{
  "norm": "layernorm",
  "norm_place": "pre",
  "norm_eps": 1e-05,
  "bias": "all",
  "tie_word_embeddings": true,
  "parallel_block": false,
  "init_std_o": 0.005,
  "learning_rate": 0.000486,
  "beta1": 0.95,
  "lr_head": 0.00479,
  "max_grad_norm": 2.0,
  "doc_mask": false,
  "dataset": "wikipedia_en"
}
MLP neurons of a small language model. Each row is named by its layer, matrix (down: output weights) and neuron, and shows model dimensions 384-447. Each number is 128 + 24 x the weight over its row's rms, rounded and kept within 0 to 255.
A block is one neuron, or neurons of one layer that tend to fire together. After each block is what it responds to, as a language model described it from the Wikipedia text at the highest values.

L4.down382 [ 84 120 146 123 126 114 113 118 131  72 146 158 151 146  98 132 134 111 129 143 172 123 144 112 173  88 159 122  70 117  96  95 135 150 141 101 101 109 121 170 129 110 152 140  65 127 143 163 131 119 120 126 175  93  93 141 132 111 113 126 180 150 118 163]
L4.down508 [113 114 160 139 147 123 150 142 136 113 156 144 145 123 111 116 124 109 124 108 118 175 114 124 127 114 144 173 155 149  57 173 143 112 139 128 127 124 160  85 114 128 116 156 137 114 155 113 139 118 130 141 188 101  70 118 137 118 150 117 135 120 101 127]
L4.down589 [129 111 150 116 106 122 123 114 104 124 131 124 161 109 125 177 159 126 143 113 114 146 108 109 121 155 143 158 114 177 132 133 113 125 133 142 120 118 114 132 157 121 164 114  85 155  89 179 107 138 100  90 136 158 116 146 120 152 136 100 101 106 117 141]
L4.down745 [141 107 114 108 109 121 164 112 123  44 124 143 134 110 126 156 141 149 155 137 117  96 107 121 192  96 136  93 106 150 138 118  77 161 130 122 113 105 140 144 156 124 128 125  85 145 107 159 139 123 125 129 123 112 126 144 120 175 152 136 147 103 119 129]
L4.down789 [181 150  74 115 117 118 142 123 126 117 175 147 112 135 124 139 124 156 101  91 137 112 189 120 108 126 164 135  33 130 141 118 108 100 124 121 118 149 123 144 125 104 150  98 146 118 163 117 103 115 149 149 145 124 142 109 107 154 123 136 138 111 131 155]
L4.down1262 [159 122 101 137 182 129 136 154 105 116 158 195 124 128 148 135 116 140 106 134 144 163 148 131 119 133 143 127  75 140  92 122 128 127 106 108 130 136 124  80 123 125 167 111 133 139 126 122 109 106 137 140 119 169 136 133 123 107 162 135 121 134 106 138]
L4.down1569 [159 126  66 114 149 109 143 136 122 118 177 104 113 123 139 157  87 135 127 164 119 140  96 109 194 132 118 161 110 148 145  72 132 147 130 141 128 110 117 117 134  99 164 171 123 110  92 139 111 147 125 135 100  96 126 147 140 182 115 102 145 153 105  89]
L4.down1683 [130  82 117  71 152 130 148 112 133 148 181 124 104 122 155 108 119 161 100 141 119 125 106  84 163 171  41 132 125 161  74 108 100 127 144 100 140 134 146  90 102 115 169 169 129 159 132 116 149  65 141 124 119 106 107 138 132 164 169 136 152 129 160 157]
L4.down2347 [ 84 109 112 162 141 122 142 138 161  96 178 173 132 175 118 137 140 173 124 127 117 129  89 117 128  76 134 122  55 123 119 101 100 117 126 125 128  76 123 133 149 135 132 124 137 137 135 150 135 153 132 137 147 109  98 118  95 135 115 117 102 144 126 136]
L4.down2752 [134 111  61 141 146 129 122 132 119 115 127 137 105 166 128 172 140 152 123 168 126 121 122 172 163  86 137 129 106 149 113 106  89 161 142 154 127 128 133 131 109 173 144 105 126 115 109 133 134 143 143 137 115 145 149 172 152 153 142 142 151 134 109 168]
L4.down3023 [143 124 164 129  83 132  74 158 114 100 117 154 125 175  99 135 156 101 130 132 118 111 153 131 127  91 129 144  76 126 132 141  63 181 148 158 122 158 130 109 139  88 137 102 117 112  99 134 141 146 107 115 137 118 128 147 104 168 113 124 133 102 116 143]
L4.down3542 [ 76  81 120 168 137 125 166 153 136 116 146 143 113 111 156 158  86  97 114 173 127 103 126  75 184 123 115 105 125 137 132 159  69 144 104 150  83 124 126  94 107 131 134 106  77 136 133  99 103 134 152 119 108 151 104 134 134 118 170 108 150  98 141 149]
L4.down3849 [124  94 119 112  77 151 150 123 112  68 118 138 112 124 117 113  95 101 150 140 137 111  81 131 188 112 156 108 113 144 116 107 102 161 135 121 118 118 144 119  90 131 178 127  73 109 123 170 141 113  94 112 127 141  77 149 139 143 144 168 142 136 114 171]
L4.down3877 [129 160 136 147 139 123 163 156 157  53 135 140 154 127 114 146 141 130 130 161 144 133 157 133 135 137 110 128  94  72  76  39 121 132  85 131 102 129 109 159 152 118 169 122 103 143 111 194 133 134 122 153 162 128 108 127 113 109 154 131 173 147  93 146]
L4.down3905 [119  86 115 109 128 174 141 110 105  97 134 117 118 154 108 143 126 139 124 151 128 127 128 158 155 138 146 141  94 149 151 133 130 141 120 113 132 106 125 162  96 134 134 169  76  88 129 175 131 147  76  70 142 122  70  88 153  98 131  70 178 122 163 157]
L4.down4303 [148  57 119 131 123 139 133 104 147 131 126 146  86 147 113 104 163 132 143 144  93 124 144 113 131 109 133 129  60 134 106 102 144 143  93 142 128  90 136 136 114 129 147  95 124 130  82 132 111 175 111 146 167 101  81  98 101 174 136 112 178 146 119 134]
Responds to: Table cell separators. Pipe separators and numbers inside markdown-style Wikipedia tables, mostly mid-row stat cells (goals, apps, votes), plus row numbers and years like 11., 1983–84.

L2.down2544 [ 95 132 111 160 142  87 125 158 129 135 164 144 103 130 122 110 145 107 132 135 145 124 133 113 156 136 107 146 153 123 160 131 100 113 135 100 104 132 108 138  93 129 143 163  66 136 150 128 168 141 170 159  83 149 135 160 123 130 123 148 100 144 127 135]
L2.down3186 [133 127 141 149 121 122 133 137 117 135 119 135 113 163  92 138 110 149 137 130 191 160 107 125 127 124 103 128 143 156 167 103 138 135 127 124 133 103 128 113  96 159 120 105 117 123 115 119 134 100 141 144  66 145 109 189 123  79  78 141 142 143 116 126]
L2.down3547 [137 168 106 129 114 147 124 196 123 139 125 137  83 105 107 122 145  98 106 109 155 103 124 153 133 124 153 175 117 130 163 126 113 118 129 131 107 147 139 139 121 141 166  98  91 109 150 136 173 128 116 130 138 116 143 141 114 159 122 145 121 130  98 125]
L2.down4021 [125 136 144 135 152  68 125 162 101 147 164 148  86 146 111 116 105  97 120 112 153 150 154 153  84 136 108 128 137 133 142 128 116 112 151 140 140 120  97 134 132 114 175  96 138 140 144 128 156 134 112 123 106 147 127 156 108 151 120  94 156 132  98 124]
Responds to: Table cell separators after numbers. Column separators (|, ;, /) immediately after a number in data tables such as sports stats, election results and career records, e.g. 21 |, 16;, 38 /.

L5.down2448 [127 112 104 142 126 166 181 150 117 117 124 133 131 144 145 122 108 158 130 119 121 149 129 124 136 116 151 122 141 152 120 153 132 116 115 130 159 121  96 113 125 114  91 106 127 156 112 126  96 107 134 114 145 113 166 118  94 156 100  75 114  76 106 117]
Responds to: Numeric data formatting. Punctuation, spaces and unit pieces inside numbers in tables and infoboxes, e.g. decimal points (46.7), UTC+03:00, 44' goal minutes, 200 m.

L4.down389 [113  98 116 137 106 134 186 130 113 120 130 102 163 121 148 138 109 160 110 129 143 143 141 128 130 105 155 118 150 152 149 147 113 112 144 119 140 110 128 132 104 140  99 144  89 162 110 121 109 122 100 122  81 141 121 124 136 182  89 141 113 144 132 131]
L4.down821 [155  81 126 148 139 125 133 148 141 138 117 111 121 120 148 136 145 153 114  62  98 146 113 142 124 156 119 106 149 152 113 120 139 131 141 152 142 124 142 103 121 148 122 136 142 123 118  90  82 103 143 134  29 127 133 134 170 150 118 153 154 147 109 176]
L4.down973 [103 135 105 118 156 139 108 173 106 154 139 110 153 158 133  92 154 112 136 128 162 159 130  95 135 157 115 146 142 166 143 158 138 133 135  99 141 142  83 112  90 108  63 102 126 129 117 161 114 156 156 118  72 113 134 135  87 146 105 125 128 139 115 153]
L4.down1281 [114 159 103 134 136 132 150 109 109 127 116  98 132 103 115 127 149 110 119 134 137 125 146 130 134 131 172 114 151 124 107 126 105 122 137 124 147 102 129 111 139 151 135 136 118 141 108 126 143 124 137 152 129 133 121 128 120 123 149 146 108 140 138 133]
L4.down1600 [146  79 148 128 160 156 188 105 123 103  92 127 123 155 124 119 131 122 106 122 112 144 143  84 161 144 123 116 140 127 119 141 128 137 122 118 125 133 157 123 137 146 109 109 132 144 133 117 147 169  92 155 178  70 136 164 112 145 102 125  93 143 150 159]
L4.down2142 [148 126 135  74 136 118 124 126 135 133 130 124 112 164 146 118 120 127 141 161  76  82 179 114 114 126 108 119 162 110 123 131 121 128 119  81 121 151  99 130 137 135 133 153 164 130 148 130 121 149 148 135 122 111 176  91 143  98 163 113 156 153 171 113]
L4.down2859 [119 157 143 115 119 113 140 150 153 125 145 120 149 125 102 129 146 118 125 126  91 147 145 115 122 122 143 107 127 146 131 130 124 147 130 133 160 155 159 125  98 140 128 140  67 160 152 153 152 165 130 115 123 117 145 133 123 131 169 134 114 129 130 156]
L4.down3235 [117 163 145 146 126 132 145 154  95 120 110 132 108 139 167 131 128 161 120 138 148  81 181 116  72 132 112  96  77 123  76 105 118 126 127 129 113 129 130 110 131 121 100 150 100 142 123  62 144 180 125 134  95 101 165 111 145 185  85 135 117 143  79 100]
L4.down3486 [138 159 103 141 148 142 154 135 106 145  96 134 132 111 138  99 146 118 107 149 155 112 135 118 135 131 145 128 153 105 120 112 113 122 144 147 135 139 124  87 137 147 141 160 127 129  94 132 119 134 126 116  33 121 116 122 131 128 112 169  85 150 152 115]
L4.down3772 [149 137 162 131 141 143  90 124  97 101 128  99 135 115 127 125 127 111 144 131 138 166 140 111 142 116 124 126 173 141  90 185 188 130 132 109 177 151  70  92 134 141 164 115 137 132 134 123 123 176 150 108  42  85 145 117 136 155 145 124 153 124 123 140]
L4.down3866 [ 99 125 118 145 143 129 118 151 125 135 146  89 157 120 115 153  94 108 125 160 168 116 100 146 119 140 137 155 134 127 124 121  93 116 151  78 118 139 177  89 163 121 109 125 112 112  93  88 117 117 127 146  50 137 179 111 112 134 103 131  87 104 107 151]
L4.down3969 [112 125  96 144 132 123 131 117 122 154 115 152 169 110 146 141 111 137 116 161 153 102 126 134 152 118 168 114 138 112 130 122  89 112 115 135 105 130 154  82 162 150 144 124 105 116 132 101 109 123  88 118  45 142 155 124 108 103 116 146 101 124 130 119]
L4.down4028 [128 146 135 125 164  86 140 138 129 162 129 128 145 150 137 114  90 120 122 192 144 135 136 162 121 142 203 109 142 145  81  82 138 125 122  95 125 169  94 115 111 109 130 112 137 105  69 111 107 121 122 135  83 120 106  83 106 106 154  95 139 142 132 149]
L4.down4366 [134 107 123 131 173 134 121 147 118 134  92 131 148 112 115 110 105 140 135 121 132  96 128 138 166 146 138  73 164 137  98 131 129 107  85 111 119 129 128 116  88 130 118  78 120 116 153 111 141 113 168 158  42 128 148 172 107 116 117 161 103 167 115 139]
L4.down4535 [105 155 100 120 136 103 146 132 158 118 132 159 138 116 190 111 128  94 140 175 148 118 145 107 134 121 151  88 122 130 131 115 134 137 121 176 102  96 176  98 114 148 144  96 107 122 101 165 104 131 117 165  94 176 150 109 106 127 140 130 138 113 111 103]
L4.down4587 [100 141 124 107 106 121 165 138 110 128 125 116 121 146 115 112  87  96 123 142 150 124 120 106 140 140  68 118 163 161 108  98 151 114 182 112 175 130  87  94 101 102  77 153 150 143 128 124 164 123 118 136  92 105 170 121 125 107 155 144 145 146 150  98]
Responds to: Mid-phrase function words. Function words inside a noun phrase or clause, mostly the, of, and, or commas, as in "view of the", "Shaw and", "heart of".

L5.down42 [ 92 139 157 105 148 130  68 104 108 115 146 131 126  84 168 114  94 134 157  94 135 133  79  98 109 143 133 140 137 114 169 129 126 158 139 119 123 170 140 128 154  86 139 107 156 149 106 106 129 114 111 125  96 115 119 123 117 156 115 129 118  87 105 167]
Responds to: Clause-boundary connectives after complete clause. Commas, "and", "as" and similar connectors right after a finished main clause in expository prose, before added detail (…review, which; …leagues, and).

L2.down170 [112 121 137 131 108 131  78 159 127 169  96  84 170 156 135 124 127 136  93 136 170 124 145 146 132 169 156  87 136 128 117 142 102  84 157 152  76 111 163 115 145 126  94  97 119 101 132 130 119 165 116 113 120 131 143 101  89  87 135 105 111  72 139 192]
L2.down460 [135 129 129 123 108 113  83 101 129 120 125  89 145 100 104 100 120 135 112 110 139 132 122 139 144 150 131 127 110 132 149  65  99 171 143 158  97 135 135 140 124 102 123  86 133  90 122 154  91 119 115 147  97 141  98 127 137 106 122 122 114 108 136 128]
L2.down2811 [126 185 130 181 106 109 158 129 129 144 117 170 235 135 103  90 149 128  83 162 102 118 162 151 119 136 123 100 122 125 123 132  99  75 106 120 114 192 161 184 148 119 188 113 104 100 119 116 135 160 121 135 133 138 127 111 116 159 160 142 111 109 187  82]
L2.down3372 [113 122 151 143  98 130  91 139 107 121 125 130 163 177 146 131 119 119 146  69 163 103 104 140 106 109 154 113 116 179 124 120 135 112 128 154 105 141 142 115 165 135 104 109 136  93 125 126  78 151 169 119 112 101 175 126 122 129 135  94 103  88 159 119]
Responds to: Coordinating "and" after noun phrases. Mostly "and" (sometimes "or" or a comma) right after a long noun phrase, joining a second item: "Jain community and", "late antiquity and", "guitar and".